python train.py --d_model=640 --head_dim=64 --d_mlp=1728 --norm_eps=1e-06 --rope_base=41000.0 --qk_norm=false --attn_scale=0.125 --tie_embeddings=false --parallel_block=false --init_std_o=0.0 --init_std_up=0.0277 --decay_fraction=0.822 --seq_len=768 --steps=7283
MLP neurons of a small language model. Each row is named by its layer, matrix (gate and up: input weights) and neuron, and shows model dimensions 336-463. Each number is 128 + 24 x the weight over its row's rms, rounded and kept within 0 to 255. Numbers have three digits each. A neuron's up and down rows have the sign that makes its largest values positive.
After each neuron's rows, "fires on" lists the tokens most often at its 100 highest values on Wikipedia text that the model never trained on.

L4.gate784:166144113125119158131149148132112127142149125121141124106128133139077116153139133093112110171149120140167144102111132144101116092133138156104096097106115144157143104122143084094152144119119143128076137150120142127137106105147174164135131177141098127097132111119127129176156132131102120122129171161138115118141160116172158142138113140097133119124145163112125093126125094098153119082144
L4.up784:158119136120152109099124176074112138129133114117117098136141105137133135105095151159117113118121120117105110136144099091102106146153124154132184101147119191143148178108122121134130121120145153129126102120147136108163142079158179183132168122084099099105112117149104103135152118086129111095110104113091126146115116124135149114092185118108119160062136114092153134096107138147128079130105
fires on: " |", " called", " titled", " introduced"

L4.gate1559:177126073135129129127124134129109092149153113126113151111164148165080084155123106088148116172151141106095147143159157145143142127086137152130135106123090118168125088108136168089144114094102104102127083146146104168135154137187149165099143172137155148141123136163129140155156150171106125121112156107096140111128126110155153116113150100076130164166166101129130104144124109134105112124118
L4.up1559:110158133127156132145128116112105146140116125122110113076150085134145127101153116097125120149164116148166121152159127156132125106194103153128139128137105142126118124125125126151112117162147175130138107099174125112146149106111144123162129119118118110100137115100113145152124124155141137129153115130133171133138116152157145164096134155103086140114082140156184123141120147117107150128128
fires on: " |", "|", "-"

L4.gate1101:124156144131134110159138145106134102118165165133120159135122114151101120155103134114130154145167207113163159120155132122156162126136106149127101122130152122115126098111121159120183105115140119115140109130142102165102097114193148128122145148123121147141164119150118151164158098144083103127137100106127102108126127158141137123102122126110147123117126111172113138141147111131108179135117
L4.up1101:107144088121104128072157131136120137143156122108102136122105148133133147129120133127118148110145163119151068149122145112151164144146102171151136139136124151097117100154094168156186082076115150146092136099127137159090109150122131079121137131179116140143150108139146139161135141141112101134125124108155130100121106148123129145162130115074124133124089147151124153151134130115094131128127
fires on: "|", "\"", " y", " new", "if", "oca"

L2.gate27:155105166120164109085133144132173134125112102092117128097137127103100085092163101132171077144126130136108153098134156131126151120099130115095083110150072164163193177182123139097135167107130131088161110126105141132091162154149119161155138096129121113105147126130166136149129127182160107160080183148155112133166146112133115117127119102129138107156149092125111134137150159142126098149118
L2.up27:123149129196153146109074122126107118143165174114104129154116098156103093100116088172149139140139151121177166134142122133121148140108120150110103081120104134100154167146131120110099156117149143112097110155130130152131112116150121151120172124120128115126116168121161146124145126146118132170131167117132076166094149109124130105126121120133171119148073143137093107119079150144154140127107
fires on: "==", "===", "====", "C", "B", "==C"

L2.gate607:095153089150115112119076098118144148139117130111139160166155131144072129132138120115121134121113154144129134140140119128118134134165150099177121124135136134123122156137133079166123130153124156115072158106122126092135138129140115167126118084127120091143118168099140123143167135151151141114137155190159147136129135126166120181094158175128150172086108124119135127171114120095108131146128
L2.up607:121099157118098133118167102127142121128151116132137162158126112088118152126127170106129124067161147113129121103131125124084142114129165161153110109180129179133144142136164111112060134153177119104134129146118117094163176164152140124171153148124109146159100138112119104153101127132148154123147121113140122180131155097130134107134150146153126134159120133121132118103126105130129082156152
fires on: "==", "===", "==History==", " ===", " =="

L3.gate947:154121148150119142086133109095153116162131130120129135092121123103112100134162094133135131110102149107102129149172154117121168124124135110174108098138142111113123177125125101135132168109159139123099145129136126134081113148135171119138148120117140155142140152117189143128136112130135093164122141157135113142142166107121159127120083083133128155120166161109110161150137180147119118099115
L3.up947:126081107120175082154101145098141115152111112133150077107115147133134130175136101125146108113163132137124060085134109136091107134135126127121102094094100185127130135132130093111111167158137125150098127137092124137170147143149151150093170138131093130149120112088119078106088141110149123159090119148093121131095101069120122141126125129145119108155129129095143068096110115138136098087128
fires on: "===", "=", "==", "—", "===="

L4.gate1320:120096142120091114109111149135126097156144156170113143141097113124128097096091174095065119122140127118140104126174124149109105123131108159174137115153136164113177117142137100127109145146132140107167058132145073149110072135222147102114116133073146180124118124145140102163150168126090149169127142145124124139118158157134122132099121113149145138080120138132134122111132148177109128119111
L4.up1320:143095120125125076119107120127137092092143181125096145127118115118133160116096114136055141063119079125125105152134116137124110153111099129140121159109171113104151127138101122188094103157120134119152123159126153126135105133172128129153102086084098139107137116152144114161161156140088152122156154163103169093093180105119128139136100116123127138119146143152156114133120168114118110136139
fires on: " 2", "|", "ell", "r", "ill"

L4.gate1689:138112106103124141119101144123159130174159134138085128131129146163158155112137203125123146109121114124119146143133111120133114146109128133129107079114166136109117119141120130100111108102160091136147130157134115144118119126172159138093123095130131129157123100102134115137158108122121105177122159154121136136135092129096148066140123152133100144121151109129136136128175131130105125086166
L4.up1689:147134113153107108095109150150130099148124139125152125181143133069072157159145117137065119150167126093150101118131114108161144150113126121086101152117154112187140115116133117137125124095130110103122133072150172152133101123116108117139113088125165126153131135135117122150144140164133158090102151147100146099099141124164102112119114141092119119180132100135124125121063117127158141125118
fires on: "|"

L3.gate544:170112116114132161124122089100167096124162133128106121116143096155127123161108142151119143150182133109120153154162153142077116086152105132124087129129148116134149071135110081145129185146153085178146089165110130130124140096132139132114102132145157139138148126088161161116142159104104112153163125134164125123115128165092171101131103136106109176120166140138125115117131118147135132093144
L3.up544:190117124135134144096165128118114107137084147081114158091155151131155137146083120107134120156168106152101138118138106109153131095132124101096136161137162120125124112113101079139140125088116129113160049081164170128110089148143086128155132080114166170123118175127161132093135136088094145138160117116128132104128147110128126118164137101144147164144150106146123119138172154095147142131099
fires on: "-", "|", " •", " 2002", " 2010"

L3.gate1106:118118112076135147165118108143145137101131099160096117095121124146069118139144157170130125113166157084145137115139150153138151105121096140118107104118143102162142134145134135144117168075116128147141153119099120156156119120149122133143095120100155110151125142106162145131105098099117061166169118146131107138158107189137148100077151187103143127061120168143132131115154125141137150114110
L3.up1106:106110111096122113147099137148146094083115123142098130135104104113140121139125147160126147127132179115191143122176109142131141112107151113117126127102119126128144117144114120094111148135172117109126166118121127102158111110107170115105104109031104091152160156097120138147124120134119091146113142173168134128144118146091133105084127116125139144095093091138133081144107120122139127134100
fires on: " League", " Cup", " Championship", " B", " high"